config.toml
d_model = 320
n_head = 5
d_mlp = 832
norm_eps = 1e-05
qk_norm = false
init = "normal"
init_std_o = 0.0416
init_std_up = 0.0479
init_std_down = 0.0479
weight_decay = 0.0
grad_clip = 1.0
schedule = "wsd"
final_lr_fraction = 0.0
batch_tokens = [16384, 32768, 49152]
steps = 15706
MLP neurons of a small language model. Each row is named by its layer, matrix (gate and up: input weights) and neuron, and shows model dimensions 64-191. Each number is 128 + 24 x the weight over its row's rms, rounded and kept within 0 to 255. Numbers have three digits each. A neuron's up and down rows have the sign that makes its largest values positive.
Before each neuron's rows, "fires on" lists the tokens most often at its 100 highest values on Wikipedia text that the model never trained on.

fires on: "\n\n"
L2.gate818:130152141121143168126141131117103171134128072134142164098141123102104095093147131127164161152073133120113129128134105163147173178140134126114120076124162170191165139102150174179136095137118082097110140148145144119104137134137121114134160166099111114085124150148101144084118099059123080110112125123148084116155130105165091121156105165091113109096110139158114116124137108110145093098145
L2.up818:143191117120147137119153119129112202129100138149177129097105148132097101125129124117177154081096126121128147114101127144153154131105102103091131116132163162149120089140176155167116119115126080094090110129150125139147104126153118130172127169103144139104126155155160168117153109088111085123101154133150161123151108084148137157121135126093141118146128158142150115105148108120139089107111

fires on: "1", " of H", " | H", "; H", "- H", " in H"
L10.gate65:115173065123129099147149137087096113126106123105118089089125092125113136130156143135172095126078093118148138160113084123095142117144112079155065103162146067158152177126144132136127149189131134146143092145137086131167154129105118114125148124095130156121143133123112156105149076086140114084127108094144118130152132133150185105117122116101111206126149146112139139113110118158158147109142
L10.up65:110102131162172145119122129113081120097120136115098093131168139189093082108113106121138122123098143160142093136110152108133155106098093136122056096122184078128109133128153138110100122140129145132125085066131116085160147120105121074154100157175166102138145088100091132144069108125146070135132150145115143145123131174116139175145149144103094152115148159130150116133133143117115103107143

fires on: "-"
L4.gate14:128120142143127125106120149109112116133124113135080072135140140102166132165129113136135134112116107095134130145135131121134124149113088095126166154139168142085113136166102093107110069147128124154117134162136095128149105108133171167158142137138164102091124124145153117130126147187107101123121124091138114115099081139131188143131097155146131139131155180077099107156137150113134139103118
L4.up14:089120150115146116107124116137172105110117094099119130123116155120163156133111121159104180116145124120178158154147166136156139107145100112135155165134102105125132158120125151090119121123103066148118115123123109148125122144169107122148124120164131146142133139152171111109184074096129140148194094142136113129134138117137119136112117125135147166179123143107157152108156103106128170155140

fires on: "'s", " the", " a", "'", "s", "0"
L9.gate631:160155143102093135135098094138104129136149086058138136147107155097090113102103104135088163105140132104105135122131134122151124114088151145140106130120157119120112150118129123097133136140105090133137150103122153117137113163152127135109126159136103138145130126128113115109158099122150127127107143128153166146092121152144103099127123119104128149139139142136101142112111100111083157143135
L9.up631:166104116135135159146112104118109108128140160126108130135135111128128153097118126147149142090140123078099115123132130142174125113120113117114141123136119123135144102133144162094146100115097138162143144116160117135145161064109138093166114188147100132127096146131105171122135150103139119131132160114145124151110098123142090157170147157133140121085137156165140111104133132139137115110142

fires on: "\n"
L6.gate161:122139148151150124174120118170105129122141197130120081138142103153107145144181076125152120150138125116173186130170129116145126107124125127137105097120135124129138131142139158134100108119140113140123083134149134159113142121171110137099137168097160138116091131099129156104105142137125111103086107136183131100152144103127110165156101102122135135121121098103152127154143092107115166133093
L6.up161:130089104126109131139129141095192119146115136155159069127095128115146119065110159107140154069178139163144120113094118116128158131108120132151128114141107156128114125158110138178142131132132110144145125163150101102145082094186134130133165128153131146145131101147154118110108137140145168114101167118102152126096113134138095085129101088164119099147107119127132125094127186105106144101160

fires on: "\n\n", "gan", "=", ") is an", ") is a"
L2.gate61:132120096066153161099151131131130110185119117107161089110086142090167100112119138084075142113112139099150117163103115152128141146135123133162103119122156111179077126147077160165138110139124107118061134125137180109138171144121088130141158146103133124100138151127138116121104119111119100126155128110131157162145121115165117145161103131130101127155144133113124106169129137188118139097115
L2.up61:122139146152138125182153091103136125128104153106127118138131150139141139177103152124112138119112143112130159123138102139097147131114126083105183137101113139099172114128169132119117150085162105120114077141082112135110131114086147095158097108158126126154111164142123146095143121161163111138204118104155143114089153183130142134148107143130129126137095157167113097114110105140136165155141

fires on: "\n", "\n\n", "="
L3.gate491:101127140151160082136155130085120161138115127108128099130158123177158088125078112123104141122143141116158153143122122105121089128165078089085116122131131135147104103123088118143108078124112111130109133150063155084107163087103131108152101143112126142169114090145111142136122139107150083127130130146176116089127099122143160097138141165115102143156166111118166101144140120172151121169120
L3.up491:086089130133138140130139137110111111135119101129133129142159140125162105130076170114171134117133126113146156130078144106117135150126147130096091119107147133124115112099114145126133152122134114151136119128108100109098197110125097114173094126121131138142105130149153149108133130119128109122136112153168088093114163168167171123161146150097141135127131120132111106115104159114094134194101

fires on: "\n\n", "\n"
L5.gate283:089142112152122147071113133113122171148118167189124132121108162115143135114124114117089145122111133129153133109094115130106147158145146119127121159114128125125164130124120120104105116109111172175140062134135166110110141107107124134107143151095120167152177152113137158142144119128133150144137108153165163144119091100133146151124146128129133139105097134170125131138142148114128143141113
L5.up283:126144087109100144113120137101110133136104122135116124138168166105130162125109115113111125147123142131166120143132124117134122135107138142105132129140131079142153124109126128118088094136145167156141070119143169115164141080111150119148152172034094107134137157130132139115138113120171145110129120148169157179126111085123132139155165123116106100144137120109132141142155111152170124163094

fires on: "\n"
L5.gate809:111154070110131135179076126156132180176093164072110096151104111135123111131093152146142110118088125119140124128149073158125133119094109134154143144137135150135177137113214133118129144150182125141111134126095109095119113123141110101141131121130124131127135125121134112120153108117140151123151094119199173142116116140116116121142134092137115133111120147134135131109135123144133124116159
L5.up809:120159118161139132132112132158147112107152109163153148119104149103173107120125085101161134122085133071151159129056126098136117154150137154112093151102158087135124160112134115118120166104104124131130136155116169129123136062161155114129123144190151162144083104119080108078113106095125141144086142173164134131136125134124103130161111102106156122125152115127114121149092095102126142121128

fires on: "\n\n", "\n"
L5.gate448:161141156134131082139137110132072095127107127116123129134163095138152144127084112113151131109096145086118135146114138118156138151165111108106136157137174145120141110129125122143076099155159125124091111133073148155139164098132133152176121108094129115126092155139096137093138119155116110116132142171186146106114153141158160126162115139125113133138163130125147135134125100156139131113137
L5.up448:151147111097168136118142157110090139155090126135135119152133119089161138143114130105112134081080101139161147119083124106133154135102159153087097147142136143144133090143130129144115162144134085121145164104109136154131186121073146122117112152059128093128134141178166149115113109118096094106143155164145156110123103098140141143140154125121095114140163140100122112143188111191130129132083

fires on: "ly", "0", " by the", " by", " of"
L7.gate492:125115105115142130124122114149077092115124087143098115123101111098130093095135129155122165085132098151141151113097147113143061134119118140088164097137078126120145120143118116130108102115140130092176155108111162130138097089117143109149115161109172145129128092134122106140156107161153129164129095149166125159127117157147117132117128118178121111128133099159144146128135124149141141103146
L7.up492:140132110096148121154083098148082121151143123098122143146134111096118169106093105134094114104156154139164181139116132154109112149090121138138120167182138128130136098144123124121136098136163082128171108080126114160134145127161149150118104084128110126101098145090137145165145104128109102102116134130150157200132094108090114117103145091159121147118143098159116115124119087124091122146185

fires on: " | ", "1", "| ", "- "
L9.gate282:112114144152124102136105146170131142128130134072153155111182125105142095118133126155094127109145106143183127139158097137078116099135167185129133143139124137175108122121108146133124134119126115137132108095077160139144136147103127143113129176086095113138116135135166153114096123179205122137153127121149151138088140119159113133127142120114125146128126121121109109136145096119146125123101
L9.up282:117124167087154153163124142091142097147129160130150124147141092096144130193112121110140137142141092089110171086151144111120144141154129177114180151128103131171115130124152103104074161126116154098098131130102111127149116106121135113137130126095129109137170123133151164136100114138098106138102109146116114140109108156108178126125108070166120154128159127105132118126112164092139123136105

fires on: "–", "-", " | ", "25"
L5.gate85:143120142136160126107139159117136146136112082103119141141104127090105111123130159129119138130110103104133125143126131151119160091118138125141132137131150128159095107098159130149154135125107151121140142149123152134123136153089124174167138161123104138157149123129173131121130074141131088129137124125151134129113132130128175097102143091186103112130126108145108149191129122117113123119106
L5.up85:121105165091107106107175143153181103136124107113146104137120161168091131128112145124103148140111135118127141117150101134092110138143178099173110165123116120097120135116146097134156175127131142145144114138089127179166156124132144125155126150142117149135145157083191131149110151169132113135131103158145156120100130099123153124065154111130157137155120169154143139147085142148119144055131

fires on: "\n\n", "\n"
L9.gate506:137182111116137137099134127138113140124132136124150152196102157090131098157151112182092142094134103130109119161129128169106146143159089102102160106119109101143144143108126126148166109124081131155149109167129117084121139100112141138136086178111113163137143092136116161161133119125146143092123174117077128141116091126120166120119158161120144111135118127129146116171130107124132085186135
L9.up506:129123104129143110140135114163109160158101168141139113113121148132152127129136133139100094096099102150115116159134123139097130137139120119150157147105121126128150111131102159110148118084092157147153125136102142135165162124125114119123112125134079104127168093106139163138150142148161103079141154119145120159136141128140122147182129155110162131125083104144154124150097099120145147169138

fires on: "1", ", ", "2", "\n"
L6.gate35:107157131125104114160147119120084117128117153116194142102122089134148127118119109126074100132131099116138126104107144128112091158151145149127090123131155150110119117131165115107132129102124144174129076127083124179136115082149152143107115135160152083137112114143139099109127074146132135168175102137161128156111144148108108128148113084092122151123146129149136143124165101131162171111117
L6.up35:139161123147099160170160130120104137141104153126170105130118135111136114106143123191119111170104102107109095137137186114153133109111169123126097109163142137119125128117146107129125113092145145184145075143117125133132124099130117124121092143126145103122154149180118109109147102135165125123120092125149155116130146152101167119148164090141156158134129130145156129133147066107157146163126

fires on: "2", "1", "24"
L6.gate698:126104118122124142117129161142135118159080133135126124137131142098108134155153153143098138135118122103174115145136124116100124120123148112182159133113095120128150143105108095140135157137136141143166119125153135165158167098141123176093111137070132098138176108080172157113109123151140173126153127084152117129128131148137170136112205095132093114155129104117124190162179140142157102173084
L6.up698:114161161097117168127139163115109111114111083133141097160137123088117193174151146116102179129117109120139124152147102085098134166181122131120094116160135129145130130126109123153119130153124122113131083141152190159138121129111163121124130178095131090147146120145154121092130126161111080156160085102125132124134114137136124143091158124154126152143138130107169171172142137131177149135115

fires on: " and the", "2", ", and the", " | ", "1"
L6.gate647:154079116129145121126156120165116119122134150171117139080136114117140126108123137144077114117152130147132145133089099103119090135125141186169138110115100142140180125151109153156118123099075141183122113113111079160106150126101157162126152125126147137124119145120151136117153122136145113114129124088141126171100127160108121114109131164126094149098147134124109146127137146172103146121115
L6.up647:109129162134137129102160165093114079126144147130121100103074101125095142159159101149141136113125148145121149118110131111146104117078120097164143084145085116128115145134091125144120171129104104141113138126177136165142116087153147120113144101094100117130135122125158147120179116097147139178115106070115080096092125174142159105061115101114124173107137139128071180163125158105148097115119

fires on: "\n", "2", "1", "| ", " | ", " While"
L7.gate798:091135164093118127147156106097094145112114124128096125121150119117134141134071133140126116131163106134157122137122141087116126148134169123093118132136143099114124130120131132170084117110179146153122105128110125121113165175149141154130154122161116158136097145111096130139122106142137074094133160153157143107118097150125131121098120146116104104068139126116135086111110104159190165098141
L7.up798:165140119124113136132120126092107122126078126159107085135144120119139172145087121129141123118130132155157107089151132111101110097144109169111115102163127160085129136137108179113091120165126131121119096164117099115086170153071110129087111158114162143122139101102150122155156107133136073060141118152123173112087127149149141121104111089121107098101123116088152114117128099172145132120111

fires on: "\n"
L4.gate29:118096147125153092183081097137079129139093169137145126096125093110114097130122106159158104150146126108119114135117108148152142153127102146147125103124167135072154148101200146120107124110136112157114115145074164148115147151185129121115099106160125100139135124121082084121162116095174129142125115109192153134096144137101126121132135109139113137119114110111158129132075103124143127114109
L4.up29:149123131147141109175131115134101114159119142142175139095137145130112089111163086143173130160105151108128113142125123129153139157149133137150112108126165146094164142124151147151114110104127113140115105125116107151132153112147129081124093130141151097129144113132109134128149105050185145119111130089149106117100108145104132106162120099100110120102109164126146133153095109136136084155114

fires on: "-", " of", "\n"
L7.gate351:165120144140142102129117124145101112161106134110104098102102133102131083148125084138126157061114119129148101170117146131076165116081121138130139138097120107128163141102150106131131107156124090161166113132134138117120096152119151146168113135125116128139145109152154122125150125177136098125170155130099115140109078129104164116157120115162141135152158148114149162174138127111152081151125
L7.up351:102131154101146106138124104109119136175115078092141048140154121125151120121132074156110181156142120114152144144108153146090082146120134133166139127126111105143134128099145105163053156120109092142118130124121085135151148126163108141136142093172113163141115141100128097159111152082131113132129137145162157165146112122120076161139139138151124155113125140127175141115110100088127136132169

fires on: " and ", "\n", ", ", "allis", " Institute of"
L3.gate655:097135123128125140126100143136090144125140109116110131130142152115137117147146071105137147158086135138131174150139138140100129082163129109112148106108098128141169088126147169122126139122151094130096107116143136147116110104145063140104165148150167146155152093111097147122151120079109162129125105132144085081125107115104127149126118111138116106081108116131169135171104103123168127074145
L3.up655:096105129134097154158158146104147163112138167109135150139136153139124105110130164118169146117144188136131115123146085128175135127084154142131117084085119158119145124086149096170133092130148128119176083158159119152130114108100129105155120133163155136118143091138092141176105128139165114127162164103103120116117134102111113112087140105104113122148138144137111142101127132172102105142131